python train.py --n_layer=13 --d_model=384 --n_head=6 --n_kv_head=6 --head_dim=64 --d_mlp=1536 --vocab_size=4096 --activation="gelu" --norm="layernorm" --norm_place="pre" --norm_eps=1e-05 --positions="learned" --qk_norm=false --attn_scale=0.125 --bias="none" --tie_embeddings=false --parallel_block=false --init="normal" --init_std_qkv=0.0176 --init_std_o=0.00345 --init_std_up=0.0176 --init_std_down=0.00345 --init_out_by_depth=true --optimizer="muon" --lr=0.0102 --lr_mult_o=1.03 --lr_mult_down=3.0 --beta1=0.93 --lr_head=0.00564 --grad_clip=2.0 --warmup_steps=200 --schedule="wsd" --decay_fraction=0.804 --decay_shape="linear" --final_lr_fraction=0.0 --batch_tokens=65536 --seq_len=1024 --doc_mask=true --train_tokens=367100000 --steps=5602 --dataset="wikipedia_en"
MLP neurons of a small language model. Each row is named by its layer, matrix (down: output weights) and neuron, and shows model dimensions 128-255. Each number is 128 + 24 x the weight over its row's rms, rounded and kept within 0 to 255.
A block is one neuron, or neurons of one layer that tend to fire together. After each block is what it responds to, as a language model described it from the Wikipedia text at the highest values.

L5.down189 [141 121 148 161 149 114 122 159 133 128 109 110 109 180 120 103 120 119 140 170 114 102 183 159 108 136 153 130 114 129 179 107 170 162  97 122 107 183 109 148 141 123 110 132 101  58  75 138 133 109  97 116 148 104 139 110 144 110 130 132 193 113 115  99  84 116 103 129 134 101 103 121  91 139 158 116 130  95 136 111 187 125  97 152 119 122 139 135 136 152 112 157 134 140 112 114 115 155 128 139 184 131 162 162 126 124 145 101 125 182 136 115 113 168 142 181 168 151 155 106  85 101 153 131 146 119 111 123]
L5.down350 [121 123 120 102 125 116 133 179 136 131 133 102  97 138 122 136 179 133 138 137 113  84 112 125 119 171 126 100 169 124 107  99 124  89 119 183 170 135 110 138 105 120 161 115 129 155 117 112 124 112 155 149 116 118  96  86 140 109 133 111 124 131  92 125 111 165 112  95 130 151 179 110 120 157 156 142 141 113 139 126 159 131 145 156  99 102 119 109 107 137 157 106 138 110 138 177 116 167  99 117  99 125  89  96  92 142 139 127 113 123  85 107 151  88 159  67  82 107 151 145 135 118 140 143 117 119 108 107]
L5.down382 [115 164 142 137 111 125 129  81 133  79 173 139 136  86 119 177 164 140 134 122 179 144 153 164  98 149 104 142 128 152 174 137 147 141 111 118 103 121 142 107  94  78 115 110 135 118 120 134  97 116  95 128 139 126  92 105  81  79 112  78 151 141 115 129 168 146  92 131 114 126 108 159 147 111 130 144 116 105 175 137 151 100 121 102 109 119 135 140 146 149 116 162 119 103 106 109 119 129  91 171 110 122 140 116 103 112 154 126 146 143 139 127 173 149 166 123 150 160 122 129 148 109 155 112 127  92 128 103]
L5.down458 [142  92 132 108 134 112 102 106 102 136 171 146 131 162 185 128  47 114 139 144 135 100 114 124 143 134 154 158 123 136 121 169 100 156 123 144 106 133 103 116 157 160 190 105 102 115 129 199  85 159 138 120 144  95 134 138 158 182 153 125 132 179 115 118 117 114 119 149 166 121 146 165 117 128 145 132 132 119 149 144 156 108  86 147 149 125 124 112 152 125 138 133 108 139 105 121 126 126 145  82 164 119 118  95 147  85 151 135 108  98 103  86 122 138 154  54 101 122 117 134  79 135 125  98  98 143 157 126]
L5.down520 [132 107 128 128 116 127 163 145 150 113 145 105 162 109 152 109  89 122 115 151 171 107  98 136 137 141 139 121 102 154 174 126 118 145 171 137 132 144  74 124 124 112 119 141 135 110  86 147 101 115 112 151 151 140 150 131 119 120 101 134 120 145 118 118 121 140 137 111 124 118  70 140 172  98 115 105 127 150 129 142 105  96 139 165 159 128  87 132 168 121 142 142 101 136 139 146 126  86 134 113 170 144 115 140 154 132 152 125 104 174 116 170 141 105 149 114 112 135 137 139 149 147 123 138 143 109 136 113]
L5.down592 [ 94 126 118 154 128 151 195 140 134 166  72 146 158 122 162 141 129 113 159 135 128 154  88 176 130 121 145  94 133 142 149 175 146 116 100 121 158 169 133 148 127 136 149 135 138  67  71 128 134 105 118 114 105 132  92 140 180 133 141 103 129  82 178 107 119 135 129 108 127 111 108 110 126 114 162 192  94 135 108 145 136 154 101 150 145 175 106 163 140 110 139 141 129 179 138  81 169 117 176 145 135 126 129 170 105 155 125 121  83 149 107 102 130 163 105 127 152 150 178 128  82 125 117 124 127 101 132  89]
L5.down698 [ 92 174 115 107 123 106 139 129 121  76 124 136 163 131 132  95 175 139 112 136 122 131 148 147 142 178  90 135  70 132 125  97 125 148  81 157 107 112 138 127 140 157 119 143 115 127 119 131  77  95 159 110 141 142 100 122 102 135 146 126 132 135 117 132 121 145 131 130 126  99 100 145 126 150 143  96 110 103 161 124 138 169 107 146 137 155 140 143  94 115 180 123 122 146 149 143 117 110 117 112 102 126 114  96 129 150 116  86  74 142 123 158  86 154 111 124 136 127 139 105 126 146 170  95 115 143 122 121]
L5.down733 [152 115 122 104 124 118  91  78 145  95 118 127 119 110 127 121 147  98 122 155 116 121 112 146 112 180 132 150 101 131 150 134 113 139 135 161 137 127 144 112 163 113 126 129 121 120 155 145 146 127 108 117 124 136 152 129 142 128 137 125 131  73 134 146 126 121 109 160 120 145 165 115  91 163 112 142 143 184 161 147 157 182 170 140  85 184  87 131 125 140 136 175 144 136 114  83 107 127 114 133 182 123 143 134 148 136 119  85 135 143  97 148 163 174 129 147 118 128 106 125 121  96 110 146 100 139 130 141]
L5.down840 [137 141 120 151 153 146 165  95 165 130 144 114 121 148 107 137 102 128 146 112  88 152 147 139 123 115 120 151 162 143 111 142 142 135 101 121 160 120 187 119  94 164 145 100 158 122 165 116 131 102 129 112 156 109  70 114 135  95 141 140 170 161 104 128 123 113  76 104 120 125 124 164 165 112 100 145 100 104 128 152 120 140 193  93 175 132  83 141 147 101  88 127 109 119 146 143 103 135 142 132 147 137  90 147 172  81  86  88 124 115  92  86 130 166 109  99 106 134 127 128 122 123 119 113 158  82 155 132]
L5.down880 [121 124 140 153 116 143 153 149 137 129 106 127 112 152 156 112 157 149 147 118 134 139 137 138 137 115 144 179 126 124 144 170 118 128 142 104 130 112 118 123 132 139 107 128 174 160 141 162  93 125 134 103 102 119 100 132 121 169 167 150 111 179  95 115 118 157 160  66 156 114 126 116 110 143 136 100 109 126 130 178 124  93 115 176 127 154  98 101 145 136  54  79 118 136 110 150 137 108 174 103 134 121 105  77 117 104 127 127 143 107  87  72 135 149 112 117 130 117 139 164 117 157 154 112 121 144 119 147]
L5.down936 [ 96 146 127 144 149 103 177  74 149 111 112 130  92 162 141 128  99 149 130  83 116 117 125 123  80 132 123 107 146 152 140  96 129 140 115 129 119 110 143 175 128 149 160  66 140 100 167 105 144 151  99 147 174 118 137 123 152 142 126 151 103 129 155 163 135  97 108 124 147 128 168 176 145 102 139 168 126 131 145 126 133 188 149 179 111 140 119  96 138  88 104 157 155 115 118 126 125 121 131 138 126 140 131 147 126 117 123 110 125 104 145  93 138  90 128  92 112 150 127 144  88 121 112  91 135  91 109 157]
L5.down985 [105 123  88 173 167 153 141 118 128 147 117 142 108 169 166  92 144 135  95 120 103 137 100 140 129 149  86 137 112 142 110 136 146 153 127 150 135 118 129 152 104 127 107 103 135 105 130 136 125 148 116 128 118 135 118 117  84 109  94 153 117 116 142 150 126 152 131 104 136  87  79 129 150  87 158 137 117 110 119 138 128 135 144 133 129 112 107  92 165 157  94 117 124  86 165 135 150 102 100 145 149 137 129 119 108 110 116 135 114 167 171  92 134 132 121 188 156 139 128 127 146 146 125 104 132 142 131 170]
L5.down1177 [126 122 134 136 125 134 103 126 152 128 112 103 177  80 153 166 112  92 136 139 114 128 126 132 146 141 117 116 193 149 145 119 133 136  91 114 154 166 115 146 215 142 121 128 112 156 166 116 168 143 126 107 139 122 125 104 133 153 105 132 157 126 119 120  99  94 124 145  86 103 116 113 100 139 138 112  99 125 109 118 124 158 109 129 157 129 119 138 157 135 123 159 142  90 151 148 148 155 105 112 119 139 165 103 104 148 118 123 130  97 128 114 118 131 102 138 152 137 130 188 129 112 127 120 190 117 168 123]
L5.down1268 [124 119 135 140 104 173 152 142 133 112 114 123 126 110 132 182 165 153 143 119 162 146 140 143 144 120 114 103 154 118 172 137 109 125 101 137 116 169  95 115 112 119 112 137 136 103 111 142 115 140  86  63 139 141 138 120 139 119 123 121 172 126 126 136  90  81 143 144  79  99 110 115 137 124  95 170 119 158  81 115 159 173 134  86 125 148 148 178  86 167 168 147 132 142  90 152  93 115 117 147 125 160  98 146 152 188 112 150  75 153 140 115 148  92 108 151 145 124 115 113 139 114 127 104 130 157  85 105]
L5.down1335 [ 94 192 115 113 163 153 141 117 150 155 154  88 121  83 129 148 131 129 145 160 142  91 130  76 131 119 128 144 130 137 122 156 168 154 133 100 125 133 100 137 103 110 107  96 155 164 123 137  93 114 141 139 160 178 134 143 153  88 113  97 137 133 149 113 112 141 167 124 157  97 114 146 159  82 148 100 157 143 107 137 150 113 150 106 138 107 126 155  84 146 167 163 156 191 136 129 121 138 180 153 121 158  77  98 154  98 148 136 176 114 140 116 120  91  91 132 103  88 171 133 122 127 126 146 135  95 148 110]
L5.down1528 [172 157 116 117 152 119 183 125  78 116 139 112 166  86 139 111 173 152 133 120 157 145 115 160  71 118  98 119 114 171 121 106 133 155 106 150 147 105 155 107 140 118  95 140 134  91 135 132  81 107 132 102 110 118 134 106  80 111 103 140 138 124 112 120  94 111  88 159 106 107 118 156 144 161 151 130 140 162 105 154 109 107 140 141 145 132 164 126 112 161 171 107 127 136 125  99  95 159 146 154 121 134 122  86 158 133 126 200 120 107 104 133 115 117  73 124 102  99 134 136 132 121  87 126 116 150 150 157]
Clause-opening function words. Function words that begin a new clause after a comma or clause break, mostly in plot summaries, such as while, she, before, and, to.

L7.down258 [169 113 184  79 128 128 117 115 136 114 112 147 167 154 137  88 115 157 108 104 128 133 110 151  75 127 128 163 155 130 145 121 115 143 153 103 124 156 127  99 147 133 149 129 140 113 135 136 153 114 129 109 132 113 129 128 111 135  81 125 181 132 133 104 146  88 176 131  78 162 161 110 140 114  84 141 124  75 140 140 153 117 153 143 160 144  90 132 142 173 116 124 102 164 135 149 157 128 124  92  73 158 134 147 153 138 132  96 102 166  89 138 124 106 173 128 186 166  92 163 132 159 125 162 120 110 130  92]
L7.down468 [111 125 131 158 146  90 146 116 134 119 112  65 158 150 121 141 144 138 106 133  72 110 102 134 138 129 121 139 136 142 138 114 136 113  91 143 143 166 129 128 152 130 142 114  95 142 123 143 143 135 149 127 104 129 137 132 105 157 122 168 105 125 103 126 118 145 124 147  91 133 142 125 130 107 167 123 100  95 157 119 124 121 158 145 159 123 169 119 100 138 109 152 116 168 148 132 108 195 150  93 178 163  84 134 101 115 121 114 153 120 120 106 162 105 173 145 130 119 181 153 108 103  75 102 173 135 166 135]
L7.down862 [171 133 156 114 150 108 133 101 134 147  96 121 167 134 153 107 101 139 149  93 169 139 104  60 147  87 109 132 122 105 152 136 143 128 113 119 131 129 158 151 125 102 118 109 161 107  94  98 131 162 110 128 111 124 127 111 145 103 105  94  95 191 116 151 140 115 179 141 155 119 135 121 125 129 122 139 115 131 110 163 154 119 117 105 160 123 157 146 137  97 111 151 135 139 127 105 138 145 108 116 145 149 139 125  98 102 128 148  98  98  89 131 144 116 171 106 112 108  96 161 112 120 120 136 109 143 120 140]
L7.down1360 [155 129  67 125 136 116 199  73 103 110 134 127 103 186 104 133  78 146 128 159 118 141 153 112  97  62 116 157 135 121 117 190 130 150 113 117 161 119 143 163 159 147  77 147 117  87 174 139 112 142 120 122 114 112 145  88 127 123 134 154 141 126 125 137 172 120 123 133 141 106 125 134 155 169  98 128  98  95 132 143 155 119 167 153 128 101 122 119 127 169 122 111 128 146 136 108 132 127 119 132 115 160 120 107 137 111 104 138 158 119 113  93  87 132 143 137 148  96 123 152 159 108 176 146 141 125 180 106]
Reported-speech verb completions. Speech and belief verbs such as says, think, believed, and the that or opening quote right after stated, wrote, said, argued.

L7.down695 [143 127 120 100 142 196 117 140  94 139 167  86 109 137 132 148 174 166 154 106 126  68  91 138 104 163 104 122  95 131 175 124 116 155 111 123 106 110 108 119 109  95  99 146  93 118 129 138 121 118 153 149  74 103 159 107 109 150 107 132  97 156 133 121 118 165 156 120 127 117 121 131 121 151  97 131  82 112 146 116 124 124 138 100 152 127 137 125  82 142 194 143 161 147 150 143 158 135 132  91 153  99 136 150  90 131  94 136 110 138 136 115 121 120 137 163 133 154 101 107 124 136 108 107 124 120 120 126]
L7.down978 [ 97 111 137  89 125 152 136 114 134  99 111 154 108 127 130 113 134 168 132 127 151 150 154 160 113 102 157 169 156 165 112 120 101 165  94 115 107 111 143 131 165 133  79  74 132  82 127 116 114 113 116 131 113 141 144 117 133 157 121 178 116 103 110 149  72 124 134  87 141 128 102 135 102 134 156 169  65 136 147 161  88 138 135 140 115 119 104  93 128 159 104 122 128 155  91 122 107 135 101 135 145 110 100 155 152 110 129 157 152 100 159 153 109 143  86 143 150 106 141 174 153 146 194 113 131 187 125 147]
L7.down1093 [ 87 161 102 103 146 138 138 122 168 118 143  90 103 127 120 162 109 124 179 119  73 133 133 110 133  67 134 151  93 107  99 134 100 124 154 143  89 125 163  99 107 113  99 133 117 153 162 120 104 123 164 132 105  96 113  74 137 194 122 123 101 122 141 139 127 165 168 163  99 125 195 134 143 166 127 113 150 113 124 136 100 160 165 162 146 127 117 119 140 163 159 102 151 125 119 143 119 106  96 126  93 200 101 101 149 123 167  96 150 132 112 158  95 129 144 123 124 106 104 162 108 140 102 160 105 158 152  76]
L7.down1232 [156 137 142 136 122 133 103  78 109 112 175 110 122 108 109 145 148 115 118 118 143 131 131 172 106  81 155 127 139 130 167 141 112 132 135 129 137 117  77 137 150 106 116 155 160  86 131 137 144 131 157 145 149 106 110 120 153 155 129 103  67 133 147  90 112 180 116 171 129 160 135 110 120 103  60 107 118 127 140 132  95 130 146 118 134 110 101 153 119 147 115 113 116  92 155 164 105 130  90 141 108 138  76 143 110 163 125 148 146 192 108  94 115 113 163 188 143 135  83 107  90 180 155 106 148 149 115 115]
Sports score tables. Separators and digits in sports match scores and result tables, such as the semicolon after "1–0", "0" in "0–0", and "|" cells, plus words in sports-result prose like "the final".

L5.down97 [ 84 121 104 137 119 157 155 197 148 119  97  67  82 144 176 127 137 143 131 153 126 160 112 147 106 104 140 130 124 145 145 124 138 128 130 147 141 116 103 158 129 142 136 118 132  93 125 130 173 126 125 128 123 174 153 132 145 138  99 139 142 159 123 162 119 126 145 131  98 134 143 112 165  93 128 177 124 117 155 114 150 112 153  95 117 159  83  88 153 136 129 134 104 138 157 119 116 124 108 148 181 151 139 116 161 129 149 136 135  84  97 126 129  99 100 118 127 100 112 119 146 129 114 131 140 131 125 103]
L5.down162 [110 134 112 127  89 116 111 183 145 142 101 123  98  91 105  96 104 157 123 145 140 160 112  96  86 107 136 147 136 112 118 188 107 162 132 136 145 179 144 147 143 116 115 113 157 139  92 128 116  94 128 121 147 160 120 120 144 156 146 100 112 106 152 114 173 145 117 174 135 125 115 168 129 123 143 129 124 167 135  96  97 109 137 143 159 137  80 104 124 123 129 129 132 136 129 145 132  96 164  85 155 105 132  67 104 124 152 118 111 157 100 126 128 141  59 180 146 127 111 146  62 180 133 148 113 139 146 114]
L5.down201 [158 130 145 184 101 124 116 104 128 100 121 114 160  90  67 123  69 134 123 118 124 140 173 130 103 155 139 142 106 123 116 146 124 103 135 144 108 147 131 143 102 150 125 160 125 103  99 136 112 144  99 133 106 124 107 140 131 127 124 118 158 100 105 173  97 150 151 147 140 131 124 126 169 151 140 111 130 158 143 126 119 218 130 121 128  92 114 140 151 147  75  95  80 146 113 145 149 111 108 135 126 112 120 108  96 187 134 151  88 162 180 115 123 138  89 120  85 131 106  84 106  79 141 167 142 115 118 116]
L5.down223 [101 111 210  88 146 118 117 142 122 144 149 124 151 134 143 158 107 112 112 103  89 144 104 146  78 129 150  97  91 136 143 137 102  99 122 145  77 144 127 138 144 156 180 136 146 156  99 121 169 141 151 145  82  94 119 124 128 115  71 163 170 132 109 141 148 128 124 171 114 141 153 142 154 107 132 162 122  74 108 147 105 120 102 135 117 115 134 124 153 153 126 145 129 141 194 119 185 158 133  90 121 136 127  94 142 114 151 145 140 122 138 134 166 139 149 102 103 114  89 116 105 161  98 125 126 174 131 168]
L5.down297 [168 141  95 141 126 161 124 114 113 121 160 122 118 118  87 115 140 154 114 125 159 131 146 144 114 119 132 160 157 173 146 146 137 197 140 105 162 113  90 127  95 148  86  97 120 127  97  97 161 190 109 150 110  79 158  92 130 123 148 135 156 130  96 128 121 188  72 115 125 159 124 140 116 152 102 109 124 129 159 149 138 135 100  90 175 146 140 105 170 131 138 139  95 131 198 114 146 135 120 138 130 120 153 128  82 133 150  85 125 136 128 167 115 127 120 137 125 103 134 153 135  80 109 123 175 120 117 135]
L5.down346 [140 114 104 126 130 125 140 119 102  75 156 105  84 117 113 130 178 114 109 112  81 151 142 118 164  75 111 132 123  89 122 182  92 172 104 108 137  95 125  93 143 124 134 126 116 108 110 123 164 111 119 100 100  99  84 131 107 125 116 152 119 168 118 125 158 167 142 133 124 138 125 121 117 156  97 132 175 136 133 116 111 142 136 159 122 158 115 100 147 128 141 113 125  90 174 179 184 106 120 118 158 117 174  85 111 139 120 159 107  93  97 132 125 108 132 167 145 107 131 158 141 144  80 159 167  56 134 157]
L5.down530 [154  76 111 131 182 175 127 148 124 133 144 144 143 153 162 157 119 148 129 169 120 202 154 172 131 109 136 140 171 155 109 126 112 150 148 113 119 145 137 122 155 130 147 117 133 162 126 157 104 135 139 121 144 117 118 156 121  88  87  96  91 102 115 129 169 148 135 178 131 155 131  96 133 123 176 130 166 178 143 137 114 124 146 149 131 137 124 128  95 158 137 187 159 136  97 136 125 139 145 115 104  84 141  98  99 128 168 114 121 127 123 148 117 145 117 126 155 122 165  95 154 138 130 142 126 142 140 123]
L5.down641 [119 138 126  99 117 128 107 117 143 142 141 145 134  50 172 142 148 117 114 126 139 104 119 130 126  80 141 145 158 124 128 132 182 132 136 110 121  99 143  91 128 108  79 129 137 142  93 134 163 123  85 155 169 147 132 123 118 135 142 141 120 149 129 127 132  95 146 115 116 123  93 124  96  90 114 135 143 133 119 116 146 140 143 157 118 182 123  92 125 133 168  93 106 117 133  80 138 104 141 150 128 146 105 171 161  83 101 146 163 146 145 167 109  88 137 136 101 136 121 125 157 104 131 137 103 131 176 137]
L5.down768 [110 111 138 124 179 111 137 144 129 153 139 128 109 181 132  79 116 123 141 140 133 126  98 138 124 141 135 119 113 108 162 120 107 126 147  96 180 145 153 142 122 185 146 152 124 117 180 103 129 155 132 122 141 105 144 106 153  91 131 160 124 147 110 138  95 131 126 109 153 122 122 141 145 147 133 122 143  94 122 111 116 147 104 116 120 138 126 122  89 132 124 102 170 135 151 207 122 155 117 142 131 138 152 162 143 117 147 135 123 139  85 124 149 106 128 124 133  69  88 105 125 150 151 134 139 127 108 153]
L5.down832 [114 133  78  98 133 101 110 152 139 107 156 129 126 141 117 142 158 128 136 144 158 144 125 118 179 117 159 154 116  93  81 105  86 120  91 118 120  77 106 136 115 121  97 184 161 133 130 113 128  75 138 152 142  97 138 125 139 102 139 139 104 145 110 103 113 148 101 150 154  95 108 141  88 155 154 198  92 117 158 130 121 156 124 119 154 129 151 135 127  99  93 178 126 124 117  82 156 128 134 132 113 130 154 145  79 107 106 106  95 182 123 117 122 146 112 104 106 164 159 132 117  93 137 158 109 135 121 144]
L5.down894 [106 148 136 105 148 153 125 106 143 138 151 104 157 130 139 126 143 102  78 123 124 160  62 148 133 150 115 174 169 163 107 137 125 119 124 113 146  91 139 129 133 146 129 157 111 111 135 131  67 128 116 144 139 143 191 140 153 121  83 111 115 159 136 123 134 119 106  98 157 133 144 158 122 136 123 151 152 128 121 162 102  94 138 111 149 135 133 170 127 106 172 151 153 152 147  86 132  92 105 156 122 144 128 173 164 171  97 113 138 127 128 136 129 156 180 119 111 106 132 137 129 130  64 129 130 114 158 112]
L5.down918 [123  93 131 149 111 146 114 133 173 133 125 126 165 124 130  96 156  78 143 156 122 150 112 127 154 117 100 116 156 133 142 184 118 143 113 179 150 138 142 103 117 134 128 101 131 156 154 105 119 129 110 109 173 133  96 102 140 133  97 149 151  59 104  95 103 132 124 103 141 137 120 149 174 153 141 111 154 123 131 112 122 142 143 129 116 144 137 138 142 139 130 111 105 134 114  86 101 140  71  93 152 153 102 174 136 108 114 128 132 157 130 175 161 144 112 159 177  94 159 116 153 127 151 120 119 113 122 111]
L5.down1210 [118 113  98 129  75 126 104  90 133  99 154 128 142  94 117 118 173 142 161 173 128 133 152 153 139 143 167 159  96 146 143 108 154 156  99 156  89 117 131 135 178  90  87  99 114 132 152 111 163 161  86 143 135 120 161 145  97 116 140  96 130 112 154 135 116 177 156 148 125  83 110 170  98 128 103 111 138 122 139 130 138 138 139  84 131 193 118 121 108 111  99 106 118 117 134 134 134 108 102 140 124 111  87  95 147 114  90 124 101 109 155 133  97 129 159  53 148 133 126 108 134  90 140 129 119 104 152 150]
L5.down1279 [152 106 142 119 124 136 125 162 117 163 144 169 117 187 175 124 143 101 143 134 138 128 111 170 103 144 122  83 143 112 133 145 150  92 159 150 129 136 131 147  91 118 129 152 131 160 117 144 118 147 145 110 136 185 153 130 164 123 154 109 142 127 133 149 111  47 138 157 152 137 142 137 104 121 101 120  97 158 132 165 111 122 128 147 134 111 130 135  97 161 155 137 109 135 106 158 138 131 134 130 112 140  98 172 124 123 118 121 136 138  80 125 121 132 159 153 126  94 134 138 135 147 108 120 163 127 137 101]
L5.down1281 [109 101 152 129 120 121 124 110 146 129 129 112 153 133 118  85 104 118 143 110 150 129 145 143 177 166 125 148 159 108 137 162  96 102 103 151 147 151 178 134 117 108 140  84 155 189 112  85 182 116 113 162 134 143 152 149 169 136 140 126 119 104 142 184 104 163 147 154 114 158 148 171 128 112 120 118 119 158 149 131 151 151 161  93 126  95 103 106 132 159  84 135 127 121 107 130 126 169 140 139 100 144 121 133 131 136 113 145  92 148 165 147 119 163  98 116  99 132 108 125 128 119  98 166 115 131  95 132]
L5.down1377 [158 133 116 143 109 155 115 104 103 133 133 122 116 160  80 103 104 121 109 145 178 152 147 138 177 142 160  78 168 139  82 145 125  91 123 122 121 155 104  97 122 114 153 156 108 143 142 143 149 155  97 112  81 135 147 121 115 117 140 123  96 127 145 158 100 170 136  81 101  88 100 173 160 111 138 174 137 109 141 114  80 144 109 157 110 157 143 110 161 135 108 137 131  94  98 134 111 128 123 127 105 101 133 117 141 136 151 111 171 163 139 110 108 121 102 126 106 117 141 138 121 106 123 153  88  98 109 141]
Sports and election tables. Tokens in sports results and election tables: score digits after en dashes, column pipes, and headers or terms like Team, played, hold (Labour hold).

L9.down250 [148 144 153 131 155 125 107 127 137  91 174 135  98 179 126 163 126 152 139 131 112 156 163 143 141 114 110 111 152 125 106 129 153 127 150 157 120  88 115  89  79 115 123 133  87  93  83 142 129 163 121 120  91 108 112 135 145 167 178 119 147 124 184 115  93 132 153 129 133 128 189 126  84  88 134 147 110 107 121 124 106 119 104 158 144 116 130 131 170 155 124  89 120 124 108 115  97 137 110 121  93 156 140 152 160 118 136 126 109 110  89 100 111 117  90 135 147 129 139 129 161 115 141  99 147 137 126 124]
Table header separators. Pipes, semicolons, spaces and line breaks inside Wikipedia table header rows, between or ending column names like "Year | Award | Result".